config.toml
n_layer = 16
d_model = 320
d_mlp = 640
bias = "none"
init = "orth"
init_std_qkv = 0.0355
init_std_down = 0.0251
optimizer = "muon_variant"
lr = 0.00705
beta1 = 0.95
lr_head = 0.0148
grad_clip = 1.0
final_lr_fraction = 0.0
batch_tokens = [32768, 65536, 131072]
dataset = "wikipedia_en"
MLP neurons of a small language model. Each row is named by its layer, matrix (down: output weights) and neuron, and shows model dimensions 64-159. Each number is 128 + 24 x the weight over its row's rms, rounded and kept within 0 to 255. A neuron's up and down rows have the sign that makes its largest values positive.
A block is one neuron, or neurons of one layer that tend to fire together. Before each block is what it responds to, as a language model described it from the Wikipedia text at the highest values.

Description: Plural nouns for groups of people such as experts, leaders, athletes and drivers, plus plural -s endings and name-initial Man/Men (Mendez, Manabu).
L3.down17 [149 143 138 126 162  98 101 146 122 123 119 152 165  97 141 125 133 126 113 126 160 131  92 147 123 135  96 176 159 112 103  90 111 127 142 144 151 147 116 113 152 140  70 114 120  96  89 155 129 157 135 127 112 149 157 112 103 125 102 157 144 120 102 105 164  95 147 133 112 136 109 123 114 157  97 140 119 124  80 116  84 104 149 106 130  92 138 148 104 103 164 143 118  95 144 142]
L3.down89 [121 172 129 103 133 100 142 136 102 122 155 151 139 128 143 117 157 148 122 101 109 106 134 165  96 144 156 126 137 110 127 130 152 159 173 179 164  84 137 175 154 111 109 122 101 128 127 108 154 137 120  73 134 162  92 106 107 114 109 171 131 118  89 127 141  84 100 123 123 121 120 117 173 110  97 100 157 137  89 149 184 115 119  90 133 141 149 159 151 137 173 153 128 138 124 131]
L3.down215 [134 150 161 128 117 122 120 146 152 125 177 138 168 133 134 155 138 153  83 156 106 165 111 146 120 112 142 149  85  92 154 159 168 141 136 128 126 137 133 111 124 160 123 129 118 121 171 164 119 126 116  98  99 115 102 131 169 123 128 102 140  89 112 132  70 117 130 152 164 114 107 117 110 123 123 145 161  88 108 144 114 125 126 130 156 104 130 131 117 169 158 200 113 130 101 126]
L3.down374 [123 131 167 115 148 133 135 102 114 134 114 123 146 129 111 125 115 144 114 131 130 102 124  91 128 150 134 130 127 107  72 105 133 105 129 188 133 137  89  79 123 140  99 122 103  89  88 183 135 154 136 114 107 102 144 174 114 131 116 114 154 110 126 106  98 109 139 130  93 163 106 134 111 153 111 168 169 117 142 187 132 131 157 162  82 119 132 123 139 161 123 123 121 121 134 136]

Description: Year numbers (or their final digits) after in, born, since or from in historical sentences, e.g. in 1850, since 1750, born 1994; also table separators.
L12.down49 [151 164 125  93 152 108 130 107 149 126 131 115 178 125 160 116 145 149  88  99 156 110 108 175 138 118 137 112  79 161  99 109 133 131 128 113 107 108 141 136 115 122 139  98 135 127 158 124 143 118 111 138 123 116 102  84  89 116 137 133  96 123 102 120 136 164  61 165 151 154 139 110  95 123 152 117 124 141 148 131 155 109 104 107  89  85 170 112 112 117 179 119 114  91 177 123]
L12.down240 [ 95 139 115 115 118 135 101 132 123 129 106 128 138 117 136 173 110 138 100 129  96 103 155 150 125 129  99 125 149 136 143 119 121 109 165 134 147 117 127 131 145 163  75 115  96 119 130 108 166 109 127 133 132 186 133 129  94  95 124 101 162 142 153 120 144 134 136 109 126 131 115 135 143 122 133 115 155 126 112 142  62 106  84 129 117 118 139 167 105 111  99 142 122 141 174 130]
L12.down378 [102 122  86  94 109 147  79  95 165 148 108 109 128 106 126 117 152 127 134  84 133 131 147 128 145 121 144 126 175 115 117 160 149 144 107 130 140 101 131 144 106  85 113  81 148 124  86 103 152 136 140  91 135 139 126 149 108 142 111 159 147  91 143 120 126 110 112 119 100 158 122  94 126 112 194 138  85 122 154 137 150 104 102 113 135 140  98 101 159 142 140 124  88 143 147  93]
L12.down536 [122 143 147  98 137  87 133  79 172 110 104 174 155 146 131 137 114 125 130 100 168 127 156 126 127 133 141 173 136 104 107  97 130 131 159  89 126 105 125 108 139  84 111  95 154 109 100 124 136  96 149 124 159 124 172 141  97 129 153  89 107 112  73 146 131 149 131 113 147 132 119 132  93 136 144 117 107  77 119 129 103  45  94 160 152 145 134 147 130 112 135 108 152 115 162 118]

Description: Closing == or === markers that end Wikipedia section headings such as ==Personal life==, ===Reception===, ==History==, usually right before a line break.
L3.down135 [ 95 106 102 158 167 109 177 116 165 134  97 131 117 150 137 134 125 160 106 175 166 127 105 164 108 116 126 114  98 127 130 116 127 102 119  76 115 152 163 158 139 127 126 121  88 138 111 144 122 107 122 123  71  80  98 112 134 176 103 112 100 129 135 149 135 111 100 138 105 108 109 112 109 155 129 148 122 140 123 143 127  88  88 133 112 116 129 106  93 123 133 159 119 116 145  81]
L3.down202 [ 96 159 101 130 150 114 164  86 115 162  95 139  88 106 113 108 121 127 108  88 115 143 112 139  70 123 107 110 142 127  68 119 114 124 112 147 109 106 144 124  78 122 127 106 129 173 154 176 104 118 103 132 127 129 145 117 121  76 120 165 133 131 130 114 120 154 100 120  98 151  85 122 128 107 138 136 147 131 111 122 109 111 130 132 124 137 153 113 107 126 125 131 112 149 117  81]
L3.down336 [112 155 133 119 175 110 136 137 160 109  99 145 105 109  95 125 123 133 130 149  78 117 179  96 147 140 116 139  68 133 127 112 129 110 130 134 124 127  94 140 131 156 113 151 128 122  59 186 137 120 140 109  92 129 147 132 149 125 125 112 111 147 122 110 125 105 128 125 129  90  93 143 163 162 137  96  91 151  94 116 102 123 131 113 148 100 176 158  88 161 169 138 105 150 129 136]
L3.down580 [145 136 110 119 120 109 112 112  97 144 133 139 143 133 151  89 138 155 162 139 111 124 112  76 123  96 141 154  85 109 127 146 139 117 142 101 141 146 115 121 147 127 161 134 115  87 123 179 104  89 116 135 149 139 165 122 148 131 139 162 106 128 115 138 156 134 147 159 109 107 113 119 101  97  97 136 119 123  93 123 100 150 151 133 102 122 128 146 119 138 157 123 122 152 162 133]

Description: Word-final "s" tokens such as sentence-opening As (As of 2019), plural nouns (positions, works, Notes header) and because.
L3.down70 [109 119 156 135 114 117 154 110 150 187 116  90 118 162 149 129 143 157 119 126  97 123 135 135 119 116 105 112 126 105 141 139 133 113 131 165  93 159 168 123  75 122 106 115 130 131 107 100 122 104 107 133 138 105  84  96 139  97  81 129  70 118  98 144 157 128 121 133 141 145  83 179  95 104 144  93 166 115  80 133 166 111 180 111 103 134 112 113 126 153 133  97 111 124 103 130]
L3.down122 [152  99 119 126 164 147 172 127 139 174  94 137 147 135 130 103 128 112 141 127 125 137 119 123  94 119  95 138 150 144 120 132 140 110 132 127 116  91 107  93  91 124 102  70 181 141 127 171 177 129  98 117 102 155  96 107  85 154 155 135 147 131 142 114  91 129 124 110 161 161 126  93 132 112 122  89 101 144  87 137 130 161 103 128 126 151 143 126 106 150 147 117 122 114 101 163]
L3.down356 [163 161 131 119 117 134 137 117 168 114 103 141  96 164 114 173 165 148 137 185 165 141 118 113 122 122 135 136 118 141 177 135 150 109 125 143 146  90 122 142 166 124 121  85 152 134 131 128 142 119 116 110 137 129 120 136 122 132 111 158 146  79 147 137 168 124 141 146 125 118 102 108 154 124 135 159 142 140 102 149 143 142 118 169 134 140 170 119 126 146 161 145  82 143 154 155]
L3.down533 [116 126 142  96 147  79 115 125 142 111 116 172 147 175 129 148 136 125 121 126 137 136 114 140 162 127  93 158 152 173 146  98 113 184 135 155 113 140 136 116 152 160 107 142 109 146  96 182  70 170 118 119 127 108 137  89 118 122 132 127 118 132 151 127 147 145 164 130  94 140 139 127 111 164 112 150  94 127 118 128 123 107 146 121 144 115 122 116 123  89 108 117 120 138 106 119]

Description: Opening == or === heading markers at line start after a blank line, as in == Early life ==, ==Charts==, === Scoring ===; also some table header cells.
L12.down243 [105  96 118 117  92 137 118 109 133 140 126 139  99 107 132 130 134 138  74 154 114 150 121  99 140 113 118 123 152 147 154 102 113  90  97 143 142 146 140 113 139 168 142 110 101 113 140 122 121 137  87 111 117 142 144 156 161 123 145 151 145 145 171 134 138  87 123 114 109 140 114 117 131 149 128 113 109 139 107 169 153 146 139 118 142 142  84 121 151 116 146 156 143 133 144 119]
L12.down414 [161 152 117 165 134 125 128 129  70 126  96 144 130 128  93 167 150 132  98 136 131 104 115 151 145 152 123  57 117 117 103 101 117  91 174 113 157 127 145 142 128 129  87 150 118 123 141 133 131  66 150 116  91 126 141 192 143 145 135 135 152 117 144 160 145 173 141 151 134 156 103 113 135 107 127 122 170 134  94 185 151 130 171 123 102 113 118  81 107 145 111 158 151 120 125 110]
L12.down525 [155 102 106 115 103 140 126 107 164 129 140  86 130 115 117 114 122 134 164 140 127 154 148  81 155 148 130 106 134 144 109 114 142  79  95  98 149 111 104 113 137 149 110 177 131 149 116 152 120 111 114 133 101 181 128 162 112 115 134 126 161 123 122 115 139 184 111  87 162 165 140 134 142 115 131 131 156 149 107 145 110 147 130 127 136 145 151 120 156 137 102 102 123 166 122 124]
L12.down626 [129 158 160 150 176 144 152  73 121 115 143 126 147  79  96 127 151 131 125 150 151 108  74 135 116  98  97 141 152 108 143 135 187 138 147 118 159 168 139  84 150 125 165 145 123 130 123 119 131 107 126 146 168  90 109 121 132 126 109 135 131 163 178  81 152 125 173 108 178 133 125 183 145 137 134  98 130 180 126 170 111 187 105  88 152 130 168 131 119 140 133 159 116 151 148 128]

Description: Closing == or === markers of Wikipedia section headings such as Personal life or Notable people, plus line breaks after a paragraph's final sentence.
L12.down88 [127 108 103 128 137 146 100 118 147 140 128 111 108 140 135 135 125 119 115  85 139 141 166 125 109 137 108 137  98 176 128 100 122 126 139 143 121 133 109 105 107 133  92  73 107 142 107 118 112 147 154 104 144 126 110 156 141 108 134  97 119 119 187 131 110 133 127 112 143 118 108 110 123 107 125 125 150  87 150 115 124 105 142 141 135 114 115 148 137 149 107 131 130 127 109 119]
L12.down92 [ 97 100  94 110 112 126  99 145 169 149 104 159 136 125 106 113 118 117 131 122 123 137 117  90 144 155 106 170 118 104 139 119 154 108 127  88 136 153 117 128 139 105 128 130 120 118 135  83 161 152 125  92 175 143 110 176 143 132 133  90 139 138 123 140 112 160 103 120 111 142 130 109  89 117 147 125  93 138 115 137 142 136 116 111 124 144  95 102 121 187 116 120 139 135 150 111]
L12.down231 [ 97 128 109 110 126 120 112 130 117 144 158 132 119 135  90 109 120 143 106 112 143 113 143 121 131 111 107 122  98 119 202 111 132 123 151 136  87 121 122 132 144 180 161 141 115  98 135  80 108 140 141 128 158 117 123 141 154 140 129 115  90 143 109 146 114 110 148 132 132 170 112 115 125 104 130 129 113 109 152 108 126 105 132 114 146  96  70 130 153 162 109 142  97 135 100 115]
L12.down398 [147 169 108 126  96 140 113 128 141 134  84 141 113 120 133 116 114 146 170 145 135 116 127 123 128 141 103 111 138 133 133 102 132 193 166 150 171 149 105 100 132 180 149 145 117 113 131 113 109 106 134 116 147 145 110 137 131 102  79 117 141 114 112 125 124 143 147 155 149  94 126 121 112 114  91 107 133 122 111 153 113 148 143 123 120 134 123 112 112 142 152 151 127 144 124 147]

Description: First word piece of a proper name, usually opening an article's lead sentence or a section after a heading, e.g. Ri(ccardo), G(irdlestone), Ga(oua).
L9.down328 [106 110 130 140 128 116 167 144 119 126 121 108 136 126 128  76 154  94 110  95 155 138 139 144 126 115 126  99 153  99 114 212 133 131 121 137 131  90 161 138 134 152 131 141 176 168 145  91 136 170 105 104 165 137 157 121  91 149 100  91 116 174 123 138  99 156 129 153 133 131 129 151 134 102 119 143 112  99 185  87 147 140 101 122 161 161  76 140  88 135 135 148 138 125  94 103]

Description: Words and numbers inside tables, infoboxes and headers of reference-style articles, e.g. cells like Mouse, entries, Rank, Born, and percentages.
L3.down27 [144 127 134 180 140 112  97 146 104 100  81 105  83 134 127 118 127  91 125 113 115 147 127 151 116 150 127 151 154 149 110 140 121 152 163 138 121 129 119 111 119  98 122 121  93  89 120 143 175  93 125 137 119 107 119 170 126 135 177 105 122 165 160 152 138 116 142 107 119  80 113 148 121 120 133 121 117 189 132 125 135 129 154 149 151 132 183 130 104  86 162 135 116 155 136 127]
L3.down160 [180 110 133 113 168  88 125 108 144 142 123 149  94 136 193 120 136 174 123 104 137 160 127 110 157 136 124 144 164 135 127 126 146 160 186 196  96 161 113  95 137  73 126 112 130 127  99 126 128 106 107 141 141 158 151 121 146 104 131 112  83 124 131 128  91 144 166 180 162 148 109 127 146  78  95 138 133 139 152 116 127 144 166 148 121 115 131 152 131 154 124  87 141 112 129 138]
L3.down534 [123 113 128 107 147 113 109 129 142 115 126 125 153 131 187 123 121 101 160 100 128 141 122 159 102 132 133 169 153 116 139 157 104 110 136 165 160 106  76 120 183 144 148  93 133 132 140  97 115 152 127 182 182 165 168 117 145 121 140 117 117 110 128 161 130 157 112 133 160 138 162 119 129 129 143  51 125 137 125 110 138 172 122 108 125 147 147 104 124 140 125  91 175 135 108 134]
L3.down601 [127 171 167 157 178 117  88 141 137  98 159  95 141 137 125 116 138 116 129 133 106 162 139 108 150 141 112  99 102 108 145 131 102 108 135  94 144 102 110  88 129  95 123 156 142 125 125 153 160 124 127 133 127 131 107 140 100 191 127  82 108 167 124 113 119 110 180 171 134 125 144 132 135 142 141  95 114  96 161 135 116 134 125 153 109 120 134 168 141 140 151 100 113 100 104 121]

Description: Closing == or === markup of Wikipedia section headings (Television, Personal life, Notable people), and line breaks ending paragraphs.
L9.down306 [130 155  88 148 135 135 140 147 153 142  95 130 151 105 129 134  96 163  99 139 115 139 128 127 189 107 150 102 139 159 112 121  96 120 122 132 149 146 110  98 135 118 149 145 138 103 170 112 102 130 101 121 114 119  99 182 121 142 101 113 113 105 103 133 124 117 140 116 164 148 132 108 140 128 105 119  80 131 100  82  95 123 162 114 156  77 129 134  95 161 137 142 140 120 114 123]

Description: Plural nouns or plural suffixes ending a noun phrase, often after quantifiers like various, four or the following, e.g. bands, casualties, greenhouse-s.
L12.down158 [ 88  96 101 114 120 100 139 103 120 108 153 134 160 150 123 121 108 117 143  95 134  82 115 121 140 135 138 158 132 124 116 163 106 104 143 155 165 135 110 107 119 103 124  98 140 146 136 141 139 176 107 149 129 133 132 130 147 120 126 153 124 136 124 134 142 124 121 159 142 127 108 117 134 174 165 122  97 106 150 115 112 133 146 144 119 113  70 105 105 130 162 130 143 175 126  99]
L12.down366 [148 117 118 113 124 111 138 113 177 121  91 146 138 158 127  88 162  82 132 125 139  82 167 106 143 100 133 131 132 115 114 108 140 139 143 114 126  91 161 156 116 167  96 119 118 138 129 121 135 120 102 111 152 150 105 180 129 117 149 135  77 153 139 159 119 147 174  80 112 115 144 121 117 107 155 107  70 139 125 128 127 108 113 149 154 123 118 141 108 121 135 112 132 121 122  98]
L12.down455 [108 112 113 131 156 154 135 157 145 153 179 163 110 148 137 120 131  97 134 122 112  90 122 118 169  90 132 119  78 153 117 135 134 131 101 119 133 110 167 126 184 112 157 132 108 137 139  68 153 136 132  91 135 142 131 145 150 159 165  72 112 130 128 140 138 144 149 147 154 134 134 158 135 153 128 124 106 112 136 132 118 125 147  91 125 110 104 154 129 136  92 112 115  96  88 138]
L12.down461 [113 134 128 118 120 159 142 139 137 103 146 139  74 159 116 114 144 124 121  88  87 139 117 178  89 141 111 176 142 144  96 126 128 150 130 143 145 164 130 123 145  94 122  97 152 113 128 131 105 167 134 150 142 113 112 139 118 163 106 127 123 132 129 125 131 107 155 126 116 124 150 131 130 155 143  96  95 115 100 132 127 134 133  83  99 126 131 131 115  61 135 158 160 167 128 121]

Description: Opening == or === heading markers at the start of a line after a paragraph, e.g. ==Career==, ===Anime films===; rarely a closing title = or a paragraph's first word.
L3.down66 [113  92 101 152 113 145 135 156 155 139 144 122  87 120 117 146 155 120 122 125 148  78 163 113 132 131 120 136 154 117 168 127 119 133 116 111 118 137 169 112 140 132 129  96 116 126 140 142 154 141 116 147  87 108 154  87 101 164 144 151 158 141 141 145 120 151 133  86 129 107 149 109 157 108 136 125 209 115 120 127 128 152 130 136 127 105 113 146 143 119 103 147 129  42 119 125]
L3.down328 [107  81 107 113 112 137 112 128 107 118 138 137 117 133 176 148  99 162 113 143 123 122 132 128  89 134 155 169 122 121 143 118 145 118 149 179 105  95 109 114  96 134 141 127 142 146 143 113 108 140 114  67 145 129 107 150  94 155 129 125 124  86 128 120  89 162 123 142 136 160 150 106  88 146 126 153 110 103 105 161 117 109 148 149 149 135 181 105 129 152 113 128 142 118  96 140]
L3.down347 [157 151 153  84 161 114 103  88 119 134 141 118 155 145  85  91 120 143 139 136 118 156 126  93 122 127 102 110  95  87 165 105 131 163 133 111  81 143 126 154 127 118 119 185 135 144 142  63  62 123 127 150 172 143 109 144 147 112 114 157 141 105 124 138 123 141 129 134 120 125 176 104 134  94 107 120 139 150 141 100 149  84 139 138 106 139 153  99 144 152 116 143 157 120 153 100]
L3.down457 [134 120 115 147 147 161 108 127 175 137 116 142 153 102 127 145 150 119 125 145 143 144 129  96 115 109 113 115 108 146 126 131 158 125 163  97 119 125 160 102 147 107  91 152 123 146 117  48 110 109 144 113 113 125  99 141 167 159 144 139 129 126 138  89 155 141 126 109 113 137 138 171 134  81 148 109 125 161 124 168 115 149 120 123 160 112 137 100 124 101 120 123  67 134 100 119]

Description: Predictable function tokens in formulaic Wikipedia text, such as census sentences, infobox fields and table headers like "| Candidate |", "residing in the", "died ... (aged".
L9.down418 [125 101 155 130 137 141 159 125 171 124 127 122 107 136 177 135 130 129 103  91 193  97 109 106 149 102 123 115 136 144 159  87 129 135 128 162 154 117 132 139 123 106  62 148 110 122 132 173 109 166 170 133 129 181 137 158 150 156 154 140 134 127  98 137 150 103 132 189 135 174  93 182 115 117 123 124 126 148 116  72 114 112 142 146 194 136 143 116 129  90 119 116 107 143 139 156]

Description: Capitalized first word-pieces of multi-token proper names, mostly foreign or rare ones, such as G in Gondolin, Co in Cosimo, Pro in Prome; also field labels like Symptoms.
L3.down198 [ 83 149 128 131 137 130 172 183  87 138  82 155 124 109 143 124 138 180 158 123 129 104 138 110 119 120 156 111 138 118 139 125 109 158 106 114  79 112  86 148 118  83 117 130 109 118  88 152 113 108 182 139 123 126 154 133 119 127 108 156 121 165 162  84  79 118 142 120 124 115 128 111 115 128 172 120 159 113 146  86 126 134 153 111 134 137  94 140 103 149 137 115 105 132 107 122]
L3.down245 [131 145  96 129 142 151 170 140 146 127 126 181 106 150 117 111  85 121 112 142 131 130 146 100 102  72 125  90 116  89 144 140 113 148 115 161 141 101 158  86 185 143 116 156 124 102 150 153  94 150 105 115 127 154 129 126  70 135 126 146 133 121  83  94 117 145 161 125 101  45 143  99 100 124  96 119 137 140 181 118 118 181  96  98 153 110 117 115  84 148 168 132 115 144  84 174]
L3.down543 [116 131  97 166 130 144 126 159 134 158 124 130  96 133  93 110 127 136 112 126  93 138 100 130 112 157 141 112 195  94 137 134 146 110 131 140 162 131 128 134 179 121  92 145 138 131 166 178 124 149 127 146 144 125 142 135 135 133 160 114 117 162 146  97 125 144 130 111  96 144 149 141  92 128 141  81 129 138 116 108 134 146 117 156 120 143 111 141 142 147 163 148 110 119 126 125]
L3.down616 [123 140 110 146 135 139 134 141 119 138 128  94 157 119  66 137 131 129 125 135 118 149 110 161 136 130 104 134 161  95 136 108 137 126 118 153  96 161  94 100 126 135 123 129 120 124 108 158 129 122 127 123 128 133 126 117  76  97  77 154 105 125 117 144  94 113 165 117 107 158  92 150 118 134 144 158 134 154 194 152  76 126 139 120 129 129 129 128 126 139 161 146 113 117 100 129]

Description: Articles, possessives and prepositions (the, his, a, of, in) and He/made that open a descriptive phrase in Wikipedia biographies, e.g. "made his debut", "in the second round".
L9.down149 [156 153 131 130 106 133 124 166 157 130 128 117 136 119 122 220 173 142  93 141 152 129 149 125  91 142 147 134 177 119 113 128 100 115 138 145  90 117 124 121 142  81 123 117 109 112 138 121 130 128 132 137  74 142 109 140 118  87 159  84 154 155  74 143 148 148 165 110  98 185 126 126 142 168 141 104 105 164 149 149 154 115 146  90 141 143 147 113 149 148 165 161 130 135  95 123]

Description: Year numbers and day-of-month numbers in dates, mostly after in, the or a month name, e.g. in 1872, July 10, in early 1983.
L3.down46 [151 151 163 128 143 125 132  73 156 104 137 129 158 138 137 146 124 144 149 126 162 127 149  97 143 121 107 138 121  99 117 127 112 115 116 146 127 139 139 159 139  96 144 132 129  85  87 180  72 112 110 150 143 129 114 131 103 160  66 101 143 109 116 148 145 150 105 164 128 136 132 125 148 117 141 140 139 114 153 125 127 156 116 129 144 125 143 136 164 129 146 114 119 140 159 135]
L3.down131 [140 139 148 130 107 106 172 161 141 155 193 100 147 103 119 137 131 132 100 142 148 121 110 133 128 125 147 162 129 115 150 121  96 113 119 127 134 129 110 146 117 143 149  73 132 139 141 126 154 103 137  68 137 188 115  99 132  94 135 140 116 145 118 111 116 160 132 141 140 106 121 122  92 154  88 155 137 148  53 142  95 159 111 110 134 106 114  85  83 151 145 148 105  90 157 128]
L3.down141 [148 140 113  88 144 131 172  87 161 109 154 169 169 128 116 119 112 115 105 131 144 115 108  96 120 154 120 156 114 116 127 111 120 100  92 147 152 136 163 118 122 134 106 150 140  73  91 184  85 113 130 100 149 112 161 162  88 112 120  78 149 124 122 150 119 114  98 150 116 140  78 104 120 138 149  82 147 140 152 154 138 123 114 105 163 152  96  97 125 201 106 128  83  73 144 142]
L3.down514 [136 146  98 173 107 120 116 113 126 112 112 126 151 113 100  94 109 132 124 164 124  93 134 106 114 143 143 155 126 132 156 134 131  89 173 121 120 129 153 127 134 121  94 101 133  82 112 160  88 120  87 127 140 120 129 136 110 137 154 126 115 103  89 125 165  90 154 112 148 152 133 107 136 118  92 114 141 152 163 175 128 135 119 112 119 148 109  95 110 133 118 157 116 139 140 122]